{
  "n_layer": 18,
  "vocab_size": 4096,
  "activation": "gelu",
  "qk_norm": false,
  "init_std_qkv": 0.0184,
  "init_std_o": 0.0184,
  "init_std_down": 0.0184,
  "optimizer": "adamw",
  "grad_clip": 1.0,
  "train_tokens": 235000000
}
MLP neurons of a small language model. Each row is named by its layer, matrix (up: input weights) and neuron, and shows model dimensions 48-143. Each number is 128 + 32 x the weight over its row's rms, rounded and kept within 0 to 255.
After each neuron's rows, "fires on" lists the tokens most often at its 100 highest values on Wikipedia text that the model never trained on. A number after a token or word is its count.

L5.up460 [114 164 136 131 153 143 109  95  75 108  72 157 173 122  86 147  96  63  89 142 152 167 170 126 155 161 133 170 171 109 114 127 132 138 105  91 197 145 112 162 150 166 102 162 145 138 107 133 152 120 123 106 204 151 109 142  96 137 111 139 146 119 120 148 100 114 159 156 182 172 149 141 136 130 129 138 159  99 124  92 143 140 130  98 126 130 169 122 170 117  51 173  70 138 139 115]
fires on: "ond" 18, "ob" 10, " well" 8, "ab" 6, "rug" 5, "ip" 5

L3.up218 [119 100 116 153 129 150 114 150 178 135 110 105 130 104 151 156 127 140 113 129 131 178  70  82 158 139 146 106  73 112 144 172 100 139  95 125 101  88 149 144 117 134 171  62 122 113 116 172 140  46 122 154  94 155 156 116 153 104 208 130 119 184 124 127 125  59 131 145 126 215 126  89 116 118 152 102 119 100 169 118  83 182 163 148 122 137 142 196 127 102 164 122 170 180 140 194]
fires on: "m" 18, "a" 15, "'" 13, "h" 7, "ir" 6, "ro" 4

L6.up195 [ 96 104 160 108 151 185 132 124 161 129 100 166 102  98 126  76 134 176  88  86 126 123  50 128 126 157 154 166 140 123 172 125  57 102 138 135 127  90  86 132 179 132 122 140  98 121 153 210 161 118 130 120 131 150 120 190 128 159 176  39  95 137 114 121 135  75 132 104  97 120 154 126 135 136 142 119 168  86 126  87 133 142 177 108 141 121 129 197  88 146 130 120  78 152 109 149]
fires on: "\\" 19, " of" 17, "av" 10, "-" 8, "v" 6, " \"" 5

L4.up307 [115 161 125 113 121 143 158 107 106 193 116  85 157 150  88 163  86 151 131 128 192 167  92 110 100 102  91  85 113 112 150 156  73 131  82 121 141 133  95 183 126 139 156  75 112 143 157 155 140 163 113  71 108 117 200 212 144 101 186 119 157 143  73 109  46  37 158 148 150 143 130  98 138 147 145  51 148 123 121 120 152 200 136 103  88 158 132 136 201 146  62 111 116 129 129 180]
fires on: "{" 29, " in" 22, " et" 7, "ve" 5, "pe" 5

L12.up242 [ 83 169 121 154 137  84  78 139  87 124 218 103 137 169  94 142  86 168 132 156 119 132 125  84 158 119 130 104 139 137 131  90  88 126 126 129 119  94 119 175 124 140  99 150 132 139  82 113 109 139  61 100  90 140 163 117 123 151 135 137 158 142 125 150 137 128  86 128 138 152 132 110 100 177 131 148 112 121 132 142 168  92 171 151 126  98 170 167 112 172 155 197 180 181 106 179]
fires on: " =" 17, " made" 14, "ed" 9, " p" 9, " as" 9

L9.up291 [210 135 130 122 127 173 142 101  88 107  56 202 133 132 167 102 126 125 117 180 164  85 128 128 118 122 170 172 120 101 105  80  79 170 118  83 162 143 148 120 159 127  96 136  53 121 105 139 149 191 163 137  66  94 144 106 137 131 101 165 145 145 116 143 117 132 126 146 117 121 135 169 107 166 141 106 159 123 128 103 124 124 102 175 160 174 154 172 181 163 110  91  89 159 114 127]
fires on: "c" 17, " 192" 11, "uch" 10, "l" 10, " in" 7

L10.up479 [147 103 177 126 129 176 144 113 134 141 136 103 162  76 116 145 109 133  74 100 122 122 116 109 134 215 144 140 132 153 126 126 131 126 139 128 136 142 175 116 138  98 152 116 127 154 121 154 186 108 123 137 136 174 108 109 141 119 128 162 156 105 161 125  92 150 183 101  87 106  79  78 126  88 149 109 120 109  95  13 111 136 124  75 136 196 173 191 132 130  84  70  73 117 134 158]
fires on: "m" 19, "," 15, "n" 13, " is" 8, "g" 6, "ak" 5

L6.up309 [149 113 105 141 147  72 159 194  88 108 143  86 140 158  99 187  73 115 137 142 148 161 132 156 130 171 144 146 101 108 125 139 129 116 133 120 123  55  54 139 153 156 193 131 118 127  96 126  82 115  95 120  92  95 213 158  73 162 137  65 150  92  90 140 108  89 170 216  81 167 174  92 123 135 147  95  61 171 122 110 122 132 115  93  95 117 114 143 121 132  93 137 127 123 132 182]
fires on: " j" 29, "′" 9, " inf" 6, " Party" 5, " Dr" 4

L11.up327 [197  86 110 146 119 146 133 157  78 106  77 120 178 192 159 117 125 140 112 117 161 144  85 137 199 140 171 167 158  79 133  31 131  95 107 105 132 137 137 137 153 120  79 117 105  99 141  91  87 121  98 157  98 148 157 159  85 115 110 124 120 130 141  99 130  69 129 130 117 113 140 132 128 116 130 133 131 147 214 166 109 211 139 152 147 148 198 152  96 190  81 171 126 127  98 119]
fires on: "c" 40, "l" 8, "ens" 7, "." 6, "g" 6, "id" 5

L10.up582 [151 110 160 158 108 132  56 129 158 133 132 124 135 139 114  99 105 194  93 130 175 130 141 131 143 145 179 134 133 167 127 107 115 121 138  92 130 119 123 153 114 151 132 148  96 205 118 114 199  81 108 143 103 207 132 110 135 119 126  47 154  22 112 143 115 154 133 146 118 160  84 128 106 154 175  80 115 118 139  94 121 116 147  92  91 118 107 165 141  92 182 123 174  72  99 124]
fires on: "en" 50, "n" 12, "inn" 10, "ar" 10, "er" 5, "if" 4

L12.up608 [160  79 169 178 100 134  88 118 145 149 126 150 135  87 167 179 149  84 122 151 180 145  37  78 157 119 126 132 111 152 146 132 115  87 115 132 145  84 108 117 142 174 181  84  80 131 131 157 153 111 113 132 121 136 179 135 159 150 111 140 136  78 131 191 132 128 139 149  95 125 181  92 160 105 120 104  90  75 141  95 122  92 131 155 100 126 219 157 100 148 142 107 120 144 156 183]
fires on: "m" 29, "h" 8, "r" 8, " Har" 6, "ham" 5, " Em" 5

L2.up474 [173 109 126  68 120  98  81  98 121 181  95 200 118 132 115 190 141 149 153 135  67  97 153 117  83 147 188  74 134 163 124  81 132 105 132 141 159 108  94  99 129 134 117 127  95 126 132 143 156 141 112 128  94 121  72 202 190 127  94 168 171 113 108 135 122 174  86  95 145 142 145 157 189 173 113 159 100 101 103  99 150 108  97 110 140  83 145 128 162 132  98 112 116 128 124 127]
fires on: "ady" 19, " living" 13, " being" 12, "ily" 8, " death" 8, "-A" 7

L5.up303 [108 177 151 139  99 145 145 183 112 118 138 138 125  83 124 147 114 106 105 123 166 121 101 124  92 133 106 152  99 153 220 142 123 171 122 140 139 159 134 148 130 140 170  46  97  99 106  92 161 107 133 122 122 159 146 176 101 142 137 155 139 102 127 117 122 124 152 102 102  68 138 118 143  91 108  59  92 108 248 110 108 112 149 155 207  80 154 144 158 161 155 106  85 171 152 194]
fires on: " position" 18, "ference" 14, " age" 11, " career" 11, "ility" 8

L10.up243 [ 73  88 142 103 202  46  64 134 129 145 125 173 121 131  86 190 120 178 121 114 106  89  98 123 150 161 192  94 130 169 146 143 118 119  92 114  97  45 137 177 143 141 133 138 112 162  84 186 131 108 100 180 100  72 130 112 140 160  76 136 158 100 148 166 153 144 104 110 112 135 179 147 107 153 173 146  93  83 130 141 123 126 162 131 126 130 146 163 107 148 151 219 153 135 181 157]
fires on: " as" 28, " by" 17, " Candidate" 13, "\n" 10, " made" 6, " after" 4

L2.up273 [136 134 154 169 156 155 114 189 115 150 171 217 106 113 124  96 142 102 161 137 142 168 108 126 156 165 124 164 149 147 143 105 101 114  94 127 141 126  82 129 170 159 157 111 133 126 119 144 199 123 106  90 136 164 138 120 147 122 169  87 100  90 119 161  93  67 142 125 101 189 104 142  97 153 144 125 117 124 133  66 133 151 146 161  91 126 196 105 100 120 142 156 145 117 115 139]
fires on: " of" 34, " that" 9, " and" 6, " also" 4

L3.up170 [ 99 160  93 172 130  62  93 137 136 160 149 114 133 159  90  98 105  80 127  87  98  70  29 119 112 108 121 160 114 145 159 168  92 107 109 176 124 126 127 209 201 158 167 131 159 105 124 118 124 107  60 139 142 138 102 163 123  89  63 145 159 164 132 114 146 168 170 129 122 139 176 142 140 123 127 148 139 138 162 107 139 141 150 126 114  68 134 141  75 141 106 152  67 105 123 159]
fires on: "'" 36, "st" 10, "s" 10, "ph" 10, "\"" 6, "ish" 5

L14.up424 [138  62 106 135  88 151 117 194 133 111 121 127  80  40 148 101 140 153 137 142 107 167 136 167  99 121  79 161 205 116 122 140  91 137 122 154 193 147  97 146 134 150 150 140 120 156 115 191 153 121 139 101 188 135 145 194  93 112 140  90  66 138 137  84 139 109 140  74 154 143 123 126 157 163 153 136 126 135 144 140 104 148 101  94 106  87 104 142 102 165  89 152 130 107  78 118]
fires on: "ir" 33, "-" 12, " s" 5

L10.up199 [108 123 142  68 140 208 129 154 125 115 168 150 102 160 148 138  65 139 132 158 119  61 142  98 112 170 145 130 137  97 156 172 119 155 131 177 127 110 140 124  93  91 101 139 102 136 122 130 142 141 117 115 134 151 138  80 143 118 125 178 181  86 164  93  85 152 166  97 135 177 131 114 126 111 140  41 108 114 147  78  66 152 149  75 134 123 127 212 123 141 141 126 134  94 105 203]
fires on: " =" 19, " as" 18, " is" 12, "urn" 10, " was" 7, "qu" 7

L4.up343 [131 145 143 151 156 115 127 169  68 114 117 115 178  25 116 112 141 137  84  80 123 181 120 178 201 139 139 115 111 144 146 141 162 160 110 130 155  75 121 194 111 220 149 105 181 104 105 151 106 109 165  86 168 164 135 106 161 125 112 121 140 129  88  92  85 147 114 145 109 147 110 107 185  64 114 134 146 138 117 159 141 166 213 152 171 134 118 170 153 133 142 137  66 146 128 154]
fires on: "ful" 15, "ious" 13, "al" 12, "ural" 11, "ous" 7, "ional" 5

L10.up463 [ 80 175 123 188 137 139 114 115 118 183 174 104 149 110 173 137 129 118 104  77 119  71 149 142 151  65 131  95 116 121 134 164 115  89 105 194 165 123  99 169 164  75 150  30 121 150 136 123 135 139  80 106 139  91 128 149  81 147 131  83 182 167 118 109  72 141 145 143 106 142 111 131 165 153 140 128 118 139 115 170 148 164 175 169 111 122 154 123 122 159 105  87 105 104 149 101]
fires on: "p" 18, "cl" 13, " of" 10, "st" 5, " by" 4

L8.up120 [122 121  99 156 122  71 134 102 151 106 105 150 108  92 127 165  98 112 121  96 137  85 161 120 114 187 145  75 182 160 119  70 146 128  71  68 197  99 136  89 133 110 169 104 107 101 189 177 209 147  98 122 116 122 160 159 153 138 128  88 163 100  35 136 116  96 140 136 165 108 171 114 139 196 143  88 115 117 116 159 140 106 143 148  63  76 119 139 148 176  89 157 149  45 150 142]
fires on: " Award" 20, " ISBN" 15, "\n   " 11, "ult" 5

L6.up294 [136 148 154 194 122 178 102 130 127  77 101 164  86 170 112 146 123 130 102 149 186 138 108 181 114 162 131 125 158 146 130 155  90  91  89  72 176  88 144 175 167 169 116  54 101 129 156 142 200 183 126 112 164 116  97 134 110 160 115 115 144 159 106 143 110  94 117 132 120 135 167 151 103 102 125 134 129 120 138 127 155 146 109 150 160 147 201 123 162 138  84 131  83 109 120 140]
fires on: " with" 28, " had" 13, " at" 7, " 193" 5, "\n" 5

L5.up3 [102 176 180 139 156  94 167  99 119 175  94 157 122 109 103  86 131 153 132 125 130 106 167  85 165 158 120  88 155 134 156 119 114 140 136  95 125 103 129 176 180 147 131 111  69 127 179 165 136 141  79  79 144 159 103 127 157 141 119 183 170  80 151 152 126 140  83 101 104 138 139  96 141 190 128  68 100  55 139 102 139  99 123  91 143 110 142 138 193 156  80 129 113  98 122 205]
fires on: " is" 34, " c" 9, " in" 9, " was" 5, " C" 4, " of" 4

L2.up165 [164  73 131 129 160 121  78 112 117 120 188 141 151 104 153 147 173 134 118  96 143 130  85 139 113 108 178 141 162 148 183 118  92 193  95 107 166 137 109 153 135 170 151 124  67 142 136 119 160 138 129 118 113 102 176 119 135 152 118 138  95 112 171 123 110 163 125 142  73 115 167 204 105 106 149 152 122 121 204 109 106 138 128 110 171  84 124  89 134 172 129  96  82 129  96 179]
fires on: " position" 18, "ility" 10, ";" 9, " at" 8, "=" 6, " within" 6

L8.up410 [ 89 138 152 167  97 124  61 126 115 169 150 182 131 172 157 154 144 128 144  90 124 100  53 109  94 117 142 139 128 167 171 125 147 112 110 193 108 161 127 119 141 113 146 132 172 147 121  81 132 113  92 180 103 175  92 125  90 115  72 138  73 130 128 130 159 149 199 128  86 132 200 111  97 135 116 132 121 109 130 114 131 155 148 153  75  52 143 118  60 145 155 149 108 107 115 173]
fires on: "s" 18, "ab" 17, "\"" 14, "or" 8

L11.up278 [142  80 130 157 141 114 139 146 140 130  86 165 161 115 125 149 150 148  79  64 136 176 110 169 175 152 145  61 147 108 164 118 141  51 125  98 136  97 133 163 136  79 178  92 137 180 161 110 124 100 155 135  67 136 120 232 148 136 160 115 122 149 182 175 176  80 119 157 115 172 109  92 126 100 113 116 163 160 118  92  85 148 102 132 126 120 109 165 152 126 148 122 159 132 137 130]
fires on: "m" 19, "g" 9, "we" 9, "k" 8, " two" 7, "a" 7

L5.up495 [101 133 184 166 162 106  70 173 189 122 107 174 138 134 126 124 102 110 174 158 175 143 121  91 102 150 163 129 127 130 112 123  79  94 116 107 167 133 140 169 183 101 138 126 129 131 171 142 164 162 106 142 135 129 139 121 135 129  85 154 176 180  48 203 150 155 140 161 116 190 154 159 135 150 120 117 114  91 112 101 131 111 124 186 120 128 154 159 141 120 113 113 128 124 162  80]
fires on: " with" 33, " has" 8, " had" 7, " =" 6, " /" 6

L14.up287 [ 96 108 149 120 106  90 147 162 155 177 138 174 141 155 123 129 174  37  89 137 129 112 111 139 142 148 123 195 148  80 169 145  78  97 124  96 110 175  73 175  88 115 174 145 130 126 138 138 119 129 114  97 113  63 142 146 137 118 161  87 127 147  81 167 134  75 112 111 114 113 143 105 148 156 185 104  87 127 150 113  80 141 202  57 128 101  93 167 149 113 111 133 195  95 111 121]
fires on: " to" 48, " for" 20, "to" 7, " " 4

L10.up396 [123  90 144 122 158  70 127 108  90 149 130 179 133 156 133 114 160 100 100 112 122  82 114 138 150 114 169 156 110 197 128 168 143 193  79 188 156 150  86  96 162 162 147 105 115 143  87 116 112 200 114 178 103 138 167 161 119 153  81 127 153 117 134 118 119 101 129 110 135 134  71 134 136 151 183 158 120 151 143 171 133 146 167 123 150 113 160 107 183 177 138 110  88 161 113 133]
fires on: "L" 18, "S" 10, "R" 9, "sh" 5, "pl" 5, "ived" 4

L9.up572 [136 139 187 155 138 126 103 132 134  97 136 165 155  74 154 119 165 173 100 149 120 151 158 101 199 144 154 119 105 164 130 124  97 179 138  87 136  94 103 103 183 109 168 152  78 142 126 156 156 172 112 121 137 177 206 181 129  96  91  98 165  78 111 113 121 119 133 117 107 137 150  98 132 176 161 129  76 108  90 105 102  72 143  87 134 184 125 152 161 114 130 149 160 137  95 126]
fires on: "el" 18, "i" 18, "if" 7, "ak" 6, "ar" 5, "en" 5

L12.up623 [123 158 146 128 148  84 157 155 147 107 228 141 127 150  99 141 156 168 133 117  53 123 123  76 137 111 186 126 107 120 180 105 125 145 118 112 140 103 143 163 165  60 122 127 164  94 155 183 113 126  85 149 120  81 126 127 111 143 136 151 112 116 126 153  75 140 127 104 141 161 117 184 113 130 171  95  91 127 142 174 138  69 115  70 101 139 159 170  63 160 151 125 117  97 143 118]
fires on: " they" 13, " They" 11, " of" 8, " is" 7, "," 6, " was" 5

L6.up49 [129 110 150  90 154  92 163 195  60  79 111 126 139  98 102 115 138 104 132 155  78 139 130 143 131 137 166 198  99 177 101 157 113 151 143 110 130 102  84 132 102 152 133 121 132 146  79 115 112 118 120 110 117  98 192 114  63 120 157 125 145 116 159 140 175  97 167 159  95  96 110 175 147 160 159  91 116 148 115 155  73 119 105  95  92 112 236 178 106 114 110 154 119  96  93 163]
fires on: "ig" 13, "oun" 9, "rag" 8, "u" 7, "az" 7, " National" 6

L12.up222 [185 128 131  87 176  91 104 108 139 107 138 144 117  92 170 138 100 127 123 133 157 163 152 128 172 115 101 154 153 142 104 106 155 122 106 135 187  70 136 176 106  91 151 126 127 173  89 101 115 196 157 124  73 173 165 144 115 142 159 109 107  54 145 117  36 130 138  93  93 112 103 127 152 113 133 166 118  78 157  90 180 137 182 105 120 177 160 151 182 155 146 126  85 133 141 141]
fires on: "f" 16, "m" 15, "l" 7, "sc" 7, "b" 6

L14.up513 [ 82 139 175 118 129 146 185 165 123 158 121 159  95 186  77 114 140 123 123 146 148 100 127  85 120 114 203 156 140 111 127 141  80 136 134 139 110 170  87 130 139 119 106 110 116  83 140 153 135 108 115 126  76 148  71 127  80  83  93 144 134  91 160 158   1 124 122 132  82 119 131 139 109 164 123 138 100  88 166 143 125 141 113  68 136  95 130 151 129 136 106 226 181  59 156 168]
fires on: " is" 19, " by" 16, "ly" 15, " over" 7, "ally" 5, " was" 5

L4.up589 [127 122 145 153 196 100  95 101 146 138 104 155 161 102 116 104 109 175  99 136 119 128 113 122 198 132 144 118 109 152  82 110 180  82 102 105 143  92  62 158 183 155 146 104 118 131 115 140 165 131 102 147 166 146 125 145 110 139 172 104 149  55 114 133 162  71 128 138  60 163 121 153 100 131 171  86 125 107 103  98 145 164  98  82 102 142 158 248 158 153 160 173 120  36 106 150]
fires on: "l" 29, "el" 15, "er" 8, "en" 6, " Al" 6, " var" 6

L2.up164 [120 192 131 104  95 103 155  89 111 115 158  89 114 123 159 110 161  98 123 132 150  69 139 110 171 158 107 131  96  63 134 155 133 130 116  52 188 154 142 155 175 128 134 108 107 139 163 138  86 126  92 125 134 152 106 117  86  86  64 132 155  57  69 167 107  70 159 141 207 145 120 120 108 128 142  99 138 198 178 137 180 118 144 138 130 137 129 159 177  99 105 129 129 174 187 110]
fires on: "able" 43, "ilar" 9, "ension" 9, " beg" 6, "sequ" 5, "anded" 5

L12.up638 [157 102  90 117 148 142  70 139 120 145 142 177 155  99 125  67 115 151 110  75 130 120  61  87 140 142 105 142 175 134 200  88 112 132  96 139 161 163 166 118 162 202 135 123  82 134 177 149 193 150 209 128 120 184  74 138 162 134  90 139 149 138 146 114 160  60 100  85  67 110  93 127 156 106 155 138 154  98  98 105  87  89 158 152  99  58 141 121 129 158 196 153  86 114 133 198]
fires on: "," 23, "\"" 11, "s," 7, "}" 6, "m" 5, "es," 5

L12.up292 [123 122 127 161 177 131 123 108  82 148  74 134 146 154  98 110 125  83  71  88 158 116 144 142 117 162 136 138 193 177 166 159  52 181 143 101 133  85  96 153 127 186 160 114 118 163 149 138 236 164 169  67 103 124 146 118 125 120 126 194 152 116 117 120 124 141 116  85 120 130 158 176 137 138 109 142  64 137 104 139  94 145  76  92 113  86  87  87 194 120  89 159  93  95 141 123]
fires on: "et" 30, "ph" 11, "x" 7, "ome" 4

L4.up29 [112  98  89 152 128 131 103 132 110 148 154 154 172 121  95 102 109 142 136  86 109 152  74 173 142 160 173 138  90 162 169  96 153  42 146 143 149 128  87 137 166  96  96 124 108 152  98 141 129 162 148 136 104 125 104 132  98 132 118  84 108  86 138 132 140 122 188 130 118 185 154 159  95  94 157 125 104 105  73  97 119 131 105 199 133  46  73 109 129 144 117 107  92 122 115 173]
fires on: "ost" 21, " ra" 17, " prom" 12, " promot" 7, "os" 7, "ens" 5

L6.up236 [116 149  96 147 138 179 105  92 108 183 142 134 131 109 128 110 123 140  98 147  96  90 125 135 111 140 122 124 188 118 126  98 102 113 110 125 146  88 112 165 154 210 156 129 129 141 163 165 146 100  49  66 134 167 158 122 154 218  77 230  75 173 102 143 140 153 148 140 125 147 119  79 174  91 153 140  76 126  87 153  90  84 115  71  95 166 174  76  91 145 139 138  87 108 160 136]
fires on: " B" 28, " Philipp" 7, " Production" 6, "avy" 6, " film" 5, "-1" 5

L2.up577 [217  70 103 104 139 109 156 156  72  76 107  69 153  83 142 130 159  93 148 104 123 211 124 149 195  74 169 127 203 103 114 146 159  87 102 161 155 141 106 140 132 147 144  75 132 166 114  85  87 135 137 101  91 101 162 160  75 111 154  78  60 157 154 134 135 122 120 162 200 102 120 172 151 197 161  67 118 159  96 178 121 142 154  88 105 108  99 157 157 121 100 148 153  92  98 165]
fires on: " long" 16, "vel" 10, " fre" 8, "-l" 6, " Rel" 5, " Go" 5

L3.up306 [128 138 166 161 129  94 147 111 145 134 120 131 127  76 100 137 151 151  99 121  98 157 111  70 138 125 167  73  96 118 124 119  80 144 137 104 148 101 123 204 182 115 161  84  67 155 108 184 103 123 177 131  39 152 152 103  90 104 177 119 167  68 131 119 129 126 169 113  98 191 122 143 145 134 169  56  85  81 170 108 101 169 176  91 117 114 142 175  97 173 156 109 105  76 163 172]
fires on: ":" 24, " by:" 10, "er:" 6, " Label:" 5, "m" 5, "or" 5

L9.up51 [145 134 151 137 109  84 139 151 126  89 115 184 111 119 153 114 121  72  82 159 100  70 150 155 147 101 180 176 135 193 130 128 122  89  85 122 146 153 109 111 204 143 138 128  77 108 122 104  71 159 126 148  93 168 165 168  67 142 122  98 164 105 173 122 107 152  97  98 156 120 140 222 131 104 188 147 101 133 103 119 158 138 125  22 156  74 152 143  83 152 155 109 129  92 122 140]
fires on: "L" 33, "l" 22, "pl" 5, "n" 4, "T" 4, "D" 4

L8.up558 [ 67 107 159 115 150  57 111 160 101 132 142 150 117 187  84 170  90 104 109  96  74  87  41  76 128 119 147 111 119 136 162 157 123 117 141 126  82 151 104 130 160  89  93 121 199 124 183 100 131  73 125 177 106 114 129 169 140 107 121 162 152  57 110 167 170 108 156  71 149 161 135 105 104 114 133 125 126 132 144 105  91 103 160 158  47  86 136 173 115 125 105 175 174 131 137 144]
fires on: "\"" 11, "'" 10, " by" 9, " +" 9, " \"" 8, " as" 5

L4.up13 [160 146 153  84 130  92 186 172 135 103 101  96 133 126 140 128 118  84 115 120 162  83 139 102  55 108 141 133 182 117  77 126  92  94 113  94 128 112 144 165 175 160 193 102 129 102 138 118 119  90  75  80 144 115 196 154 136  73 127 127 118 152 151  87 107 152  87 157 146 120  99 175 152 197 110 115 116 131 157 126 114  89 123  58 132 188 167 174 100 110 143  93 140 145  99 130]
fires on: "ft" 21, " June" 8, " ft" 7, " free" 6, "Personal" 5, "ck" 5

L14.up546 [158 107 127 129 151  86  71 134 128 175 103 148 174 183 147 151 128 119  87  90 104 139 127 112 121 174 157 112 188 133 121 127 130 118  53  45 109  81 108  94  98 150 145 130 170 109 143 138 114 131 131 129 106 126 146 150 152 144 165 167 148 146 131 139  93  87 131  92 138 146 183 146 125 119 152 173  73 117 196 108 189 166 119  96 136 157 109  75  80 135  83  81 144 129  74 182]
fires on: " also" 16, "n" 9, "en" 9, " c" 8, " by" 6, "an" 5

L9.up190 [122 155 109 171  78 144 124  97  99 113 103 111 137  67 124 127  83 152 109  81 133 152 111 168  95 148 215 117 114 128 155  96 140 167 124 118 148 147  74 192 129 105 154 102 143  74 116  91 155 105 123 104 134 125 159 255 123  78 169 189 128  87 132 120 158 142 110 131  65  97 109 106 109 150 137 127 127 110 133  99 136  91 168  90 138 128 125 153 122 163 110 112 116 152 196 155]
fires on: "l" 35, "m" 8, " name" 7

L14.up160 [148  98 144 157 110 150 139 146 154 162 134 116 168 164 119 133 157 155 126  74 116 132 169  62 143 141 148  94  99 133 125 153  78 139 105 200 148 127 154 193 132 184 152 100  90 144 145 152 225 216 170 119 164 141 161 171 161 112 118 110  97 133  90 116 108 105 147  99 110 157 116 109  70 105 117 128  89 146  94 157  77 165  67 142  91  93 113 121  94 138 115 133 128  96 107 162]
fires on: "et" 20, "ad" 10, "l" 7, "ir" 5, "val" 4, "ph" 4

L9.up299 [144 110 174 148 151 116 141 193  78 115  98 161 181 110 114 126 108 137 111  75  79 222 188 137 168 177 133 134 103 123  84 149 145 198 136 131 117 101  61 152 144  97 181 108 113 112 108  97 161 162 125 118 123 136 122 147 153 129 186 136 199 112  93 154 108  77 153 181 104 159 134 148 179 137 122 141 134 116 132 104 156 153 152 121 113 134  75 159 148 123 104 119 129  94  94 194]
fires on: "e" 22, "en" 7, "ional" 6, "ist" 6, "he" 5, "al" 5

L14.up518 [ 74 188 137 139 128  80 111 144 105 106 142 114 127  80 166 159 124 103 170 120 136 125 126 137 167  83 139 158 122 144 146 141 130 158  82 146 145 184 107 186 184 133  78  46 176 120  79 134 136 112  87  95 116  94 133 150  85 155 217  93  78 115 122  54 103 155 173 141 126  77 138 199 137 155 158  97 107 111 117 173 153  72 115 133 127 153 173 145 165 178 142 163  70 154 146 126]
fires on: "st" 13, " of" 12, " over" 11, "est" 9, " year" 6, " for" 5

L4.up22 [ 94 177 109 139  98 123  89  95  85 116 140 137 124 112  94 102 135 144  92  98 134 146  54 160 152 121 170 128 197 137 153  94 104 126 112 113 146 145  82 171 145 117 117 116 129 141 224 126 139 125 111 140 161 111 115 138  89  82 121 123 143 136 175 188  79 158 133 187 140 212 160 173 106 171 118  98 120 141 117 183  85 107 160 128 137  93 176 132 121 176 125 113 116 151 110 168]
fires on: "iz" 15, "in" 15, " Yes" 11, " =" 8, "e" 5, "ib" 5

L2.up519 [175 119 167 121 100 121 146 139  46  50 134  72 155 100 145  97 126  59 149 122 142 121 101 115 154 100 143 135 136  84 132 147 169  96 124 156 158 177 111 147 153 132 140  46  86 111  82 108 132 159  77  88 105  74 219 142  93  73 110  59  74 115 172 131 136 110 151 152 172 116 136 135 119 195 146  75 121 156 102 172  86 113 150 119 109  91 171 155 101 150 107  86 162  69  68 163]
fires on: " over" 24, " long" 12, "itect" 10, " Place" 9, " fre" 8, "ight:" 6

L10.up363 [ 97  81 137 111 159 143 176 165 125 132 141 143 138 178 136 112 130 109 135 109  89 159  75 136 117 193 113 134  94  94 135 177 152 105 180 129 133 136 112 159 129 155 141  74  93 189 128 152 118 102  87 123 117 132 120 162  42 133 198 135 145 149 178 101 109  87 133 150  77 105 119 100 185  80 131 183 147 105 172 132  89 102 121 137 132 141 130 104 102 112 140 110 162 145  88 186]
fires on: "ly" 28, "ally" 10, "yn" 7, "p" 5, "ham" 5

L10.up286 [169 101 129 142 114 128 153 153 148 151 154 147 147 142 113  79 113 121 119 105 129 126  47 102 138 138 174 106 119 131 148 111 153 108 121 121 171 141  47 159 169 140 146  46 139  72 176  59 158 137 137 139 156 189 159 148 111 131 153 104 177 109  64 141  95  57 124 145  74 101 157 104 136 113 165 139 145 117 181  86 132 131 174  99 146 128  95 108 109 146  89 192 114 115 192 137]
fires on: "l" 13, "m" 11, "all" 11, "res" 9, "e" 9, "als" 7

L4.up310 [130 121 176 155 104  64  94 111 109 132 227 151 167  95 154 177 137 128 123  87 109 133  56 126 115 135 112 137  96 110 130 142 122 165 117 162 151 132 134 164 104 104 109 111 118 194 122  97  79 167  79 109 146 127 122  84  76 180  79 107 100  69  71  96 132 151 153 147 130 194 123  95 129 113 148 160  59 145 136 124 137 106 164  95 156 107 174 144 128 125 106 131  94 138 147 176]
fires on: "ice" 25, "ace" 21, "iver" 8, "ric" 6, " help" 6, "ual" 6

L14.up405 [177 101 100 144 155 144 103 177  87 198 147  99 123 102 115 143 150 151  59 105  68 116 142 135 185 134 131 110 102 170 140 162 126 139  94  99 147  90  73 112 128 130 149 103 182 113  98 119 112 135  86  75 100 113 129  88 102 113 144 131  89 168 149 151 145 200 166 113 102 147 136 154 133 115 111 148  89 105 219 133 163 143  96 158  75 116 142 129 167 140  86 110  89 127 119 146]
fires on: "p" 17, "n" 14, "ast" 12, "an" 10, "id" 5

L8.up601 [148  63 134 156 120  11  44 162 106 139 112 135 128 135 127 208 105 150  78  69 102 157 136 105 133 128 142 135 102 179 163 185 116 127 118  98 117 127 126 134 126 140 124 170 134 178 172 191 103 132 137 145 114  78 160 142 175 130  58  89 129  85 131 148  68 128 172 129 134 167 162 118  77  80 147 115 109 119 154 202 165  95 117  84 127  59 116 110  92 142 135 108 137 158 114 150]
fires on: " by" 35, " with" 10, "\n" 9, " ±" 7, "osed" 4

L8.up18 [142  91 178 161 155 115 150 132 153 201 117 136 127  82 173 142 165 168  64 100  71 123 147 142 173 109  95 119 121 104 185  92  81 128 103 108  94  89 152 184 101  81 136 129 147 150 115 104 190 162 163 132  92 145  90 110 105 149 149 183 133  78 186 150 169  61 127 109 105 160 157  78 159 142 139 118 106 124 179  80 116 116 134  77 139  87 153 152 147 157 157 120 101 134 126 166]
fires on: ":" 44, " is" 14, "er" 11, " Born:" 4, "er:" 4

L4.up212 [124  85 175 133 123  86 112 196 105 121 149 105 133 122 200 104  93  96 100  82 134 155 167 150 112  83 101 133 130 133 179  98 130 124 113 146 164  98 100 124 122  67 111  72 110 135 141 150 107 154 116 166  87 114 159  96 136  96 123 142 100 151 166 136 122  90 168 104 185 128 178  81  98 132 140 164 159 129 146 149 149 138 127 176 111  39  92 130  86 166 179  89 154 138 123 164]
fires on: "-" 23, "E" 10, "p" 9, "K" 7, "I" 5